config = dict(
    num_hidden_layers=8,
    hidden_size=512,
    num_attention_heads=4,
    num_key_value_heads=4,
    head_dim=128,
    intermediate_size=1344,
    vocab_size=8192,
    hidden_act='swiglu',
    norm='rmsnorm',
    norm_place='pre',
    norm_eps=1e-06,
    positions='rope',
    rope_theta=2620.0,
    rope_fraction=1.0,
    qk_norm=True,
    attn_scale=0.141,
    bias='none',
    tie_word_embeddings=False,
    parallel_block=False,
    init='uniform',
    init_std_qkv=0.0161,
    init_std_o=0.0,
    init_std_up=0.0161,
    init_std_down=0.0,
    optimizer='adamw',
    learning_rate=0.00149,
    lr_mult_up=1.07,
    beta1=0.95,
    beta2=0.99,
    lr_head=0.00624,
    max_grad_norm=1.0,
    warmup_steps=350,
    schedule='wsd',
    decay_fraction=0.444,
    decay_shape='linear',
    final_lr_fraction=0.0,
    batch_tokens=131072,
    max_seq_len=512,
    doc_mask=True,
    train_tokens=617900000,
    max_steps=4715,
    dataset='wikipedia_en',
)
MLP neurons of a small language model. Each row is named by its layer, matrix (gate and up: input weights) and neuron, and shows model dimensions 234-297. Each number is 200 + 30 x the weight over its row's rms, rounded and kept within 0 to 999. A neuron's up and down rows have the sign that makes its largest values positive.
A block is one neuron, or neurons of one layer that tend to fire together. After each block is what it responds to, as a language model described it from the Wikipedia text at the highest values.

L3.gate88,220,237,115,176,151,278,163,216,213,169,213,207,179,223,192,256,166,197,202,184,191,223,215,177,214,226,217,256,198,160,249,191,238,185,158,198,245,204,252,164,260,228,216,178,190,161,185,216,203,198,113,164,220,200,209,203,184,202,218,201,192,216,154,232
L3.up88,165,195,169,190,240,247,237,246,206,170,213,195,176,169,209,263,195,201,190,240,249,180,213,142,201,233,250,224,139,164,220,195,234,221,215,200,164,231,225,223,255,154,173,223,190,183,209,182,198,216,186,187,193,216,206,224,213,195,175,230,189,213,246,216
L3.gate218,171,211,220,182,201,283,159,257,209,196,202,242,172,169,239,195,154,197,240,215,162,224,182,166,217,264,180,255,151,219,243,212,206,186,210,184,153,206,228,191,259,210,151,213,218,171,203,191,184,240,168,212,218,168,192,156,203,291,153,249,161,214,136,195
L3.up218,233,191,231,206,206,206,218,212,241,178,183,201,190,183,193,192,180,199,242,191,164,231,187,203,206,217,237,250,175,190,221,190,203,204,139,211,209,241,183,208,236,218,197,228,221,253,219,239,267,220,211,246,180,199,206,201,140,235,214,194,211,230,185,194
L3.gate314,246,228,190,194,158,192,191,193,235,151,252,230,218,174,167,175,219,208,172,177,171,196,177,226,236,215,225,239,194,229,186,203,262,181,132,186,190,202,229,225,273,187,160,205,214,198,172,216,174,213,221,151,192,153,168,192,149,199,225,239,228,218,199,257
L3.up314,250,220,228,151,216,143,211,188,215,226,152,244,147,205,143,240,232,243,243,257,200,195,240,196,198,250,174,170,213,217,162,191,190,219,191,197,183,225,187,190,155,185,202,193,195,208,193,197,186,166,189,218,214,206,184,196,186,192,234,244,211,187,173,239
L3.gate1131,182,215,230,211,157,259,225,190,214,212,235,260,198,102,160,221,190,177,165,177,206,164,209,175,164,146,232,212,210,197,273,231,193,167,201,205,157,208,261,202,274,201,189,222,227,235,195,171,229,186,225,258,140,180,152,217,217,181,204,250,194,209,153,153
L3.up1131,196,154,194,248,167,227,225,203,211,246,184,208,219,244,174,210,196,184,221,179,249,176,149,228,177,187,220,186,226,146,210,217,208,205,223,162,173,177,251,191,239,205,177,168,194,223,198,231,221,223,172,203,152,184,190,183,224,218,225,204,180,228,209,206
L3.gate1218,135,164,228,231,181,208,225,204,153,181,141,156,191,214,182,272,204,232,206,195,176,207,209,199,243,275,173,165,221,216,144,177,194,190,211,211,138,203,148,219,245,203,183,209,226,189,191,218,197,210,178,171,186,185,232,237,183,249,199,216,177,228,188,132
L3.up1218,242,207,178,150,192,176,164,253,249,175,259,172,144,230,195,217,190,213,186,194,222,189,185,209,203,191,217,152,216,192,211,163,264,198,182,192,203,185,226,220,252,227,129,230,160,157,218,206,172,228,246,186,197,180,216,219,232,206,179,160,197,206,224,242
L3.gate1226,158,235,221,174,200,193,141,263,192,147,170,217,215,202,227,210,191,210,200,204,183,213,180,244,207,168,201,248,210,167,197,169,219,248,186,206,127,176,210,254,216,185,191,162,195,217,220,185,176,218,156,157,253,224,175,208,174,215,162,184,195,186,230,167
L3.up1226,159,237,187,260,186,198,147,244,215,220,211,153,249,160,196,198,275,217,208,254,162,189,187,198,207,161,227,219,189,154,254,178,199,193,198,189,149,177,206,239,193,159,183,161,187,190,241,192,224,198,218,204,177,177,159,226,230,271,207,224,160,248,223,195
L3.gate1246,189,182,181,215,161,241,178,215,142,184,187,209,187,207,164,152,209,196,227,216,145,207,188,239,220,182,207,236,128,200,196,208,199,229,197,189,177,189,198,267,222,151,134,214,257,194,211,204,211,228,197,231,205,229,180,183,219,208,121,234,181,216,175,226
L3.up1246,208,220,189,226,153,214,210,170,117,213,154,182,220,226,178,220,205,213,213,191,187,249,228,195,179,186,208,173,167,196,199,164,226,265,211,204,163,173,258,253,184,155,187,208,221,236,206,199,209,196,168,230,213,190,247,165,208,250,205,169,188,244,155,159
L3.gate1276,177,201,177,205,200,211,246,137,242,165,187,201,143,194,190,193,220,231,161,244,215,207,172,211,174,191,169,153,262,210,165,177,225,255,193,216,202,171,191,270,243,195,126,183,251,211,262,141,172,180,198,176,179,266,232,166,253,186,210,181,167,212,224,244
L3.up1276,169,217,191,219,148,229,226,215,138,161,217,152,237,188,229,205,198,197,211,199,157,211,238,159,218,219,238,149,183,191,167,188,211,239,197,241,210,201,191,208,251,271,150,211,182,206,142,145,171,155,174,222,218,230,189,257,232,203,201,197,150,190,244,155
The article a/A at the start of a new segment: after a line break or heading, an opening quote, or "is/was", plus "=" opening new article titles.

L5.gate834,215,232,216,228,136,190,248,189,235,172,183,180,194,164,186,185,123,193,153,194,170,188,191,190,236,225,180,192,197,168,176,189,181,172,203,156,200,244,171,177,279,216,179,187,231,181,185,263,159,205,195,183,188,147,168,225,250,210,233,204,198,212,182,188
L5.up834,188,216,203,186,157,230,170,185,154,204,190,200,178,166,202,173,244,209,177,192,218,183,220,208,247,230,202,201,213,222,202,268,188,170,202,238,190,223,182,244,198,161,235,220,213,193,202,165,223,180,207,191,192,189,194,196,190,234,241,235,175,198,218,262
Fires on word-initial A/a/M opening names or titles after list dashes or table pipes (A Terra-Cotta, Amy), and on degree words (relatively, very, more, most).

L3.gate255,191,230,201,173,175,193,175,224,223,161,263,228,209,190,248,157,92,190,274,132,235,213,176,208,177,211,185,194,146,232,244,150,242,215,185,247,194,166,195,240,163,110,208,223,192,158,137,187,235,180,226,188,147,188,192,207,254,169,200,191,197,215,214,180
L3.up255,227,210,211,210,191,199,172,224,258,253,202,157,204,189,175,183,177,183,164,215,203,156,158,208,214,207,205,184,196,185,130,230,276,187,197,218,151,245,189,232,175,209,228,185,243,234,166,234,223,210,215,138,178,202,187,167,178,240,203,244,209,179,185,224
L3.gate685,213,192,222,128,185,214,167,155,284,190,215,175,229,129,208,187,243,157,203,182,193,217,193,221,194,155,218,208,216,157,175,252,135,236,182,169,243,138,243,173,222,194,248,201,187,200,190,167,189,230,226,238,173,219,161,220,226,155,228,131,177,165,236,212
L3.up685,232,215,163,203,201,164,188,249,193,205,145,157,197,147,203,224,171,183,195,210,246,225,153,181,194,203,194,200,207,171,244,206,161,164,175,180,206,140,162,178,209,175,207,232,180,187,217,201,219,203,199,182,161,227,233,189,175,218,186,186,173,195,186,207
L3.gate791,258,239,248,212,225,158,210,177,216,151,253,218,193,191,160,162,219,210,197,183,194,124,187,197,230,207,165,227,219,190,229,112,270,233,185,197,181,226,198,184,201,204,192,223,215,207,234,150,229,212,184,233,256,148,134,231,216,148,203,185,154,160,154,215
L3.up791,163,184,182,232,171,180,160,173,185,170,215,225,179,206,213,157,179,210,178,229,184,256,188,237,236,204,175,195,205,164,189,183,183,195,160,211,218,190,181,192,193,197,156,162,188,206,209,184,207,159,219,239,185,254,194,191,224,225,279,155,185,187,152,196
L3.gate814,169,192,225,187,226,185,154,192,178,247,186,179,218,140,169,162,178,163,176,140,171,205,236,266,168,183,149,226,170,178,202,194,205,215,233,199,218,195,283,219,170,191,175,192,174,203,227,195,190,211,210,184,217,196,91,225,178,242,193,195,165,160,164,229
L3.up814,210,148,164,166,193,151,229,196,172,209,211,168,196,283,216,214,191,232,167,211,191,192,165,229,181,213,216,189,223,173,183,244,166,205,150,205,267,177,203,243,174,160,192,239,192,195,188,238,220,220,242,244,267,203,189,174,242,262,194,229,196,194,223,199
L3.gate976,165,219,210,184,146,273,127,221,156,210,171,243,279,210,198,228,175,170,206,169,232,168,216,165,187,208,211,202,181,237,183,195,201,175,258,202,225,199,215,166,183,235,186,240,213,243,170,219,190,235,245,191,182,165,208,213,209,250,176,232,251,195,220,205
L3.up976,183,186,246,139,188,190,174,195,193,170,204,198,181,203,239,153,234,169,212,144,236,244,199,227,164,210,193,118,220,227,177,206,197,226,218,156,256,201,185,203,148,236,218,246,248,203,214,193,203,206,195,189,247,192,178,193,219,231,249,208,220,194,180,160
L3.gate1005,198,190,158,196,138,204,208,182,176,216,118,183,190,212,195,223,246,168,255,157,214,225,231,158,166,220,171,203,226,176,173,183,205,189,219,176,197,163,146,226,192,187,211,231,203,150,264,256,190,182,170,250,190,189,198,222,210,171,222,227,273,149,229,244
L3.up1005,228,223,206,197,248,209,172,148,230,191,235,216,227,191,234,240,187,169,173,189,225,188,183,225,154,196,236,223,182,159,309,167,174,165,242,206,182,168,195,144,179,179,230,220,196,166,213,225,197,175,193,257,270,200,222,223,257,225,151,190,200,179,193,224
L3.gate1178,226,263,233,191,208,202,186,198,213,187,211,165,204,221,178,222,177,204,169,242,186,204,184,172,247,214,183,216,198,229,224,233,238,182,197,158,227,223,202,177,261,218,205,225,216,204,196,210,192,193,206,206,154,189,213,133,193,210,168,209,189,200,169,223
L3.up1178,198,200,188,145,210,219,190,197,191,170,197,151,241,216,173,246,238,230,158,190,264,175,166,183,184,191,219,194,273,232,154,204,191,217,224,195,264,215,221,192,238,166,218,271,264,177,203,176,201,206,195,209,155,121,188,230,242,167,252,244,208,157,215,225
L3.gate1216,215,141,169,207,178,188,228,214,166,222,219,234,184,175,184,148,169,151,184,193,153,171,236,192,269,213,233,208,185,188,179,213,153,193,161,195,176,234,207,166,153,200,216,187,158,185,217,230,186,170,193,177,223,277,194,211,229,226,233,206,182,203,244,226
L3.up1216,225,217,254,162,249,212,241,224,233,191,207,171,230,192,179,218,150,184,249,169,214,223,171,124,192,219,170,192,184,207,211,191,159,211,185,228,165,168,231,220,232,211,156,229,176,173,179,228,196,204,187,183,188,149,201,168,244,199,187,200,160,215,206,243
Word pieces that continue a word split after its first letter or letters, such as m-emb-rane, apart-he-id and U-ll-mann, plus decimal points inside numbers (22.016) and minute apostrophes (85').

L5.gate219,218,224,236,217,199,210,240,223,238,204,287,251,162,198,234,203,236,214,104,223,225,151,237,183,186,256,255,181,192,207,146,208,210,216,155,206,239,226,196,194,210,197,170,176,216,206,142,192,197,217,175,191,203,199,128,183,214,219,195,124,171,152,175,221
L5.up219,202,216,208,153,213,194,258,239,224,252,201,234,274,197,159,208,193,200,193,209,198,154,225,224,226,206,177,230,259,232,221,172,200,185,212,215,205,143,224,183,214,140,143,167,158,162,224,228,166,180,216,153,219,182,182,184,249,207,177,192,211,195,204,227
Spatial particles and prepositions like under, up, off, over, on, used as verb particles, in fixed phrases or as word prefixes (upgraded, override, fend off), plus mid-word pieces like -ig- in origins and brigade.

L3.gate50,215,176,225,188,241,230,187,165,214,238,198,211,191,236,235,253,197,188,175,142,221,189,206,173,184,207,209,215,178,209,158,208,179,205,221,179,209,162,190,264,175,203,238,177,191,181,171,161,182,184,206,174,214,191,184,202,227,128,219,132,193,189,201,240
L3.up50,262,188,250,202,196,184,200,200,239,238,207,189,186,213,191,177,197,213,145,187,196,249,186,177,139,153,164,208,156,238,190,201,232,212,190,171,179,225,213,241,222,183,192,180,183,181,203,139,159,186,215,166,175,229,179,195,151,162,187,205,202,225,226,237
L3.gate477,178,188,187,210,216,181,184,157,196,178,192,194,166,220,251,222,197,200,180,220,175,141,228,248,176,195,284,228,256,191,167,180,191,172,186,240,132,191,217,212,199,185,133,238,207,180,191,215,217,170,189,171,198,196,168,175,166,216,191,187,240,182,173,225
L3.up477,177,199,168,215,156,163,199,232,203,181,211,172,197,219,173,223,155,165,246,223,237,190,273,194,190,195,234,184,204,241,210,194,173,215,202,121,199,221,189,250,216,287,250,252,245,250,206,165,139,227,214,189,183,197,179,185,196,195,141,228,179,212,199,186
L3.gate723,147,192,264,201,162,195,194,238,160,183,236,234,202,223,163,143,171,233,170,175,195,217,152,241,189,173,181,190,172,242,223,183,209,238,208,251,196,198,215,223,262,196,121,190,256,198,213,193,151,215,225,202,153,202,200,279,187,217,189,187,191,176,199,213
L3.up723,214,192,213,153,241,195,270,155,226,178,177,169,232,230,226,218,258,192,215,264,237,202,209,190,204,167,234,207,160,215,188,202,251,175,163,258,185,188,234,173,156,134,218,215,224,191,211,186,221,192,252,180,173,228,225,210,235,176,216,255,197,184,190,250
L3.gate985,160,194,172,193,224,140,212,229,213,227,211,183,236,202,242,259,182,209,223,193,202,150,177,147,202,212,206,204,167,211,181,180,186,150,142,228,146,257,199,254,173,225,239,186,211,210,196,209,197,227,193,208,199,192,216,180,173,221,195,222,194,214,221,250
L3.up985,236,266,217,204,213,199,237,175,189,212,254,238,286,233,177,229,168,226,192,142,201,180,229,162,239,252,187,209,196,183,180,186,183,180,174,191,213,168,208,237,239,216,184,127,242,216,251,174,221,239,191,229,201,174,180,185,198,181,194,198,238,135,152,233
L3.gate1059,170,216,209,187,193,263,249,240,197,213,178,159,211,199,204,204,173,167,171,191,206,193,208,213,202,269,196,158,186,214,178,255,174,175,148,201,227,201,261,187,186,196,212,191,179,171,163,129,230,250,209,198,173,198,203,225,194,233,236,240,210,157,249,197
L3.up1059,206,165,184,218,184,224,194,205,227,243,216,150,176,241,205,193,187,146,236,244,246,200,226,208,229,198,174,214,250,209,173,208,198,171,162,174,234,165,205,155,144,183,180,249,204,146,197,234,231,212,178,148,202,150,217,240,221,193,148,198,151,182,228,207
L3.gate1091,150,200,172,167,222,221,203,174,198,207,159,160,185,226,203,194,184,232,200,197,178,226,166,169,141,152,169,153,195,246,186,166,201,233,224,232,204,206,207,248,200,231,182,249,213,262,206,130,254,165,195,147,201,171,199,219,198,202,191,216,227,191,228,219
L3.up1091,189,238,224,151,173,158,202,194,176,192,208,202,178,166,255,219,208,191,194,207,212,192,232,214,190,221,190,218,259,164,174,205,256,236,212,178,207,164,190,164,173,208,178,193,172,196,190,222,191,185,201,191,195,228,233,194,186,207,219,190,223,220,209,174
L3.gate1215,196,211,205,179,222,257,173,276,226,202,212,225,183,261,230,159,218,205,165,209,179,181,194,188,185,240,157,234,190,193,166,149,183,162,162,172,217,202,245,224,155,188,185,217,205,181,234,234,203,199,194,150,166,234,211,160,171,244,213,218,202,193,210,236
L3.up1215,176,192,196,203,211,184,172,202,135,215,258,244,222,151,175,140,238,245,283,178,202,230,216,172,210,196,201,223,228,157,188,233,230,238,223,255,223,198,207,155,198,262,164,183,189,186,190,167,121,219,238,179,189,257,197,140,217,201,165,219,198,147,232,196
L3.gate1240,208,233,190,146,180,171,207,198,187,187,215,131,222,148,249,187,192,178,254,241,220,247,217,133,187,194,148,233,246,229,197,180,242,234,216,150,225,226,184,231,257,188,165,218,199,157,223,181,247,146,159,202,182,238,188,202,188,186,226,189,202,199,208,264
L3.up1240,199,187,306,180,208,200,196,183,167,222,232,192,139,215,203,230,172,197,174,148,179,244,249,164,134,212,161,150,158,224,138,177,221,181,183,200,187,217,201,194,213,250,167,156,214,191,222,216,242,226,182,167,166,247,152,234,226,247,200,206,227,184,203,238
Directional words like up, down, back, over, out and north, often opening a compound (downtown, upgrade, backstage, output) or in "up to"/"made up", plus word pieces after a capital N.

L4.gate18,219,176,162,130,206,205,194,231,218,185,201,216,171,229,218,232,194,250,232,209,191,165,151,154,208,223,177,170,195,249,182,224,232,239,176,203,183,175,218,199,198,229,211,185,163,207,120,191,175,242,102,212,142,177,131,191,195,179,233,204,203,233,259,224
L4.up18,236,204,166,184,185,214,184,176,189,164,203,219,200,180,200,132,166,219,193,218,164,208,206,218,218,242,219,174,132,171,249,222,206,249,205,163,198,246,199,198,169,199,219,166,216,221,213,165,255,162,194,215,159,192,136,195,147,203,217,136,190,234,130,161
L4.gate76,167,154,170,219,200,199,178,167,213,200,234,240,222,241,198,226,199,161,202,217,194,195,162,187,223,242,136,124,214,171,189,238,165,172,194,153,206,219,169,223,227,195,149,175,201,188,206,171,230,198,162,160,187,201,197,215,193,198,260,229,224,212,252,243
L4.up76,176,173,156,195,224,201,205,197,204,184,154,188,222,180,229,217,216,196,236,185,212,192,174,191,181,258,206,185,198,188,225,183,195,221,220,150,200,196,232,217,250,192,192,177,179,235,210,269,199,241,202,206,203,206,221,170,221,228,155,185,180,228,182,229
L4.gate101,184,132,186,170,163,199,182,228,196,203,223,287,195,180,222,239,164,246,225,143,207,184,145,183,223,232,217,173,186,207,160,194,227,155,186,159,171,222,252,238,208,213,248,168,173,228,117,195,173,198,165,188,155,176,194,173,232,198,196,203,207,163,209,270
L4.up101,179,218,199,182,190,240,230,165,150,237,183,224,178,193,172,190,174,128,184,227,240,197,202,231,188,282,214,166,206,244,222,222,214,181,173,208,200,206,157,189,201,235,229,208,228,140,207,213,253,200,183,229,248,164,233,120,232,209,127,232,173,205,240,192
L4.gate368,189,223,190,198,229,198,226,165,249,207,182,218,206,219,226,241,176,218,194,196,279,198,181,140,199,187,176,176,186,171,218,194,121,231,156,231,183,226,251,179,214,224,226,230,201,210,215,171,201,194,144,205,205,179,182,253,216,207,213,198,186,217,230,208
L4.up368,200,225,188,224,149,159,243,172,217,235,211,212,154,153,163,192,144,176,248,205,177,226,151,167,173,246,214,190,228,215,153,185,202,200,182,186,154,210,225,178,271,225,189,243,198,201,185,187,156,187,203,199,185,189,200,251,172,169,185,159,181,210,246,141
L4.gate371,191,180,220,158,193,237,208,222,192,203,299,185,177,190,162,229,231,177,196,188,258,202,243,180,179,171,227,151,199,221,197,243,192,161,201,201,133,189,206,139,204,238,210,229,171,243,216,237,190,218,139,246,207,180,135,164,204,234,264,275,203,249,208,205
L4.up371,192,170,161,220,159,219,144,221,223,189,153,157,150,218,202,224,214,189,222,179,180,181,243,170,177,142,187,181,156,213,255,219,217,195,219,176,177,152,220,168,168,194,152,207,247,204,217,209,206,185,175,174,221,119,210,214,128,150,135,200,213,249,127,224
L4.gate720,194,209,196,180,155,185,212,210,199,239,163,196,208,199,201,181,158,190,189,202,252,226,169,210,190,234,200,217,166,230,160,223,200,183,186,237,202,228,212,198,213,203,194,268,191,187,169,231,172,148,186,202,225,208,206,206,233,238,248,232,171,242,126,232
L4.up720,179,169,165,180,188,148,138,219,205,251,169,195,227,189,207,181,235,156,198,148,228,173,227,152,128,228,189,215,193,207,237,206,178,144,165,174,213,205,217,191,165,207,210,197,183,226,214,187,264,197,241,194,159,203,189,201,197,213,243,221,159,174,162,176
L4.gate1148,184,195,214,219,217,177,228,215,154,234,268,224,187,141,215,252,195,233,216,175,166,292,132,151,159,170,181,218,174,224,174,217,187,174,233,149,230,197,197,182,205,210,194,191,181,186,172,221,213,143,177,230,157,192,193,166,206,183,216,186,208,199,177,188
L4.up1148,204,212,204,191,203,179,291,209,205,187,212,216,172,168,224,158,161,222,216,189,200,225,203,214,222,226,243,250,204,231,184,249,211,196,211,244,202,215,159,224,251,198,219,216,147,244,161,199,216,165,168,225,176,152,174,216,224,244,196,191,227,237,174,216
L4.gate1286,161,196,223,182,249,188,173,188,148,183,175,251,141,214,154,183,200,184,214,264,199,232,192,236,226,207,167,166,238,176,222,156,194,186,220,222,186,204,200,188,242,214,204,209,205,167,167,234,222,162,236,231,245,176,192,188,208,181,239,220,183,152,222,272
L4.up1286,178,166,185,198,201,223,206,228,225,208,235,186,199,191,179,231,196,270,148,180,234,246,121,231,155,138,176,215,188,233,213,232,167,249,216,209,189,158,173,223,220,233,247,173,205,223,200,184,164,194,212,136,154,231,225,236,236,233,172,241,178,202,174,220
Capital A (or a) as the first piece of a word split into subwords, especially opening quoted titles, table cells or lines, e.g. "Ain't", "Appearances", "Aurivillius".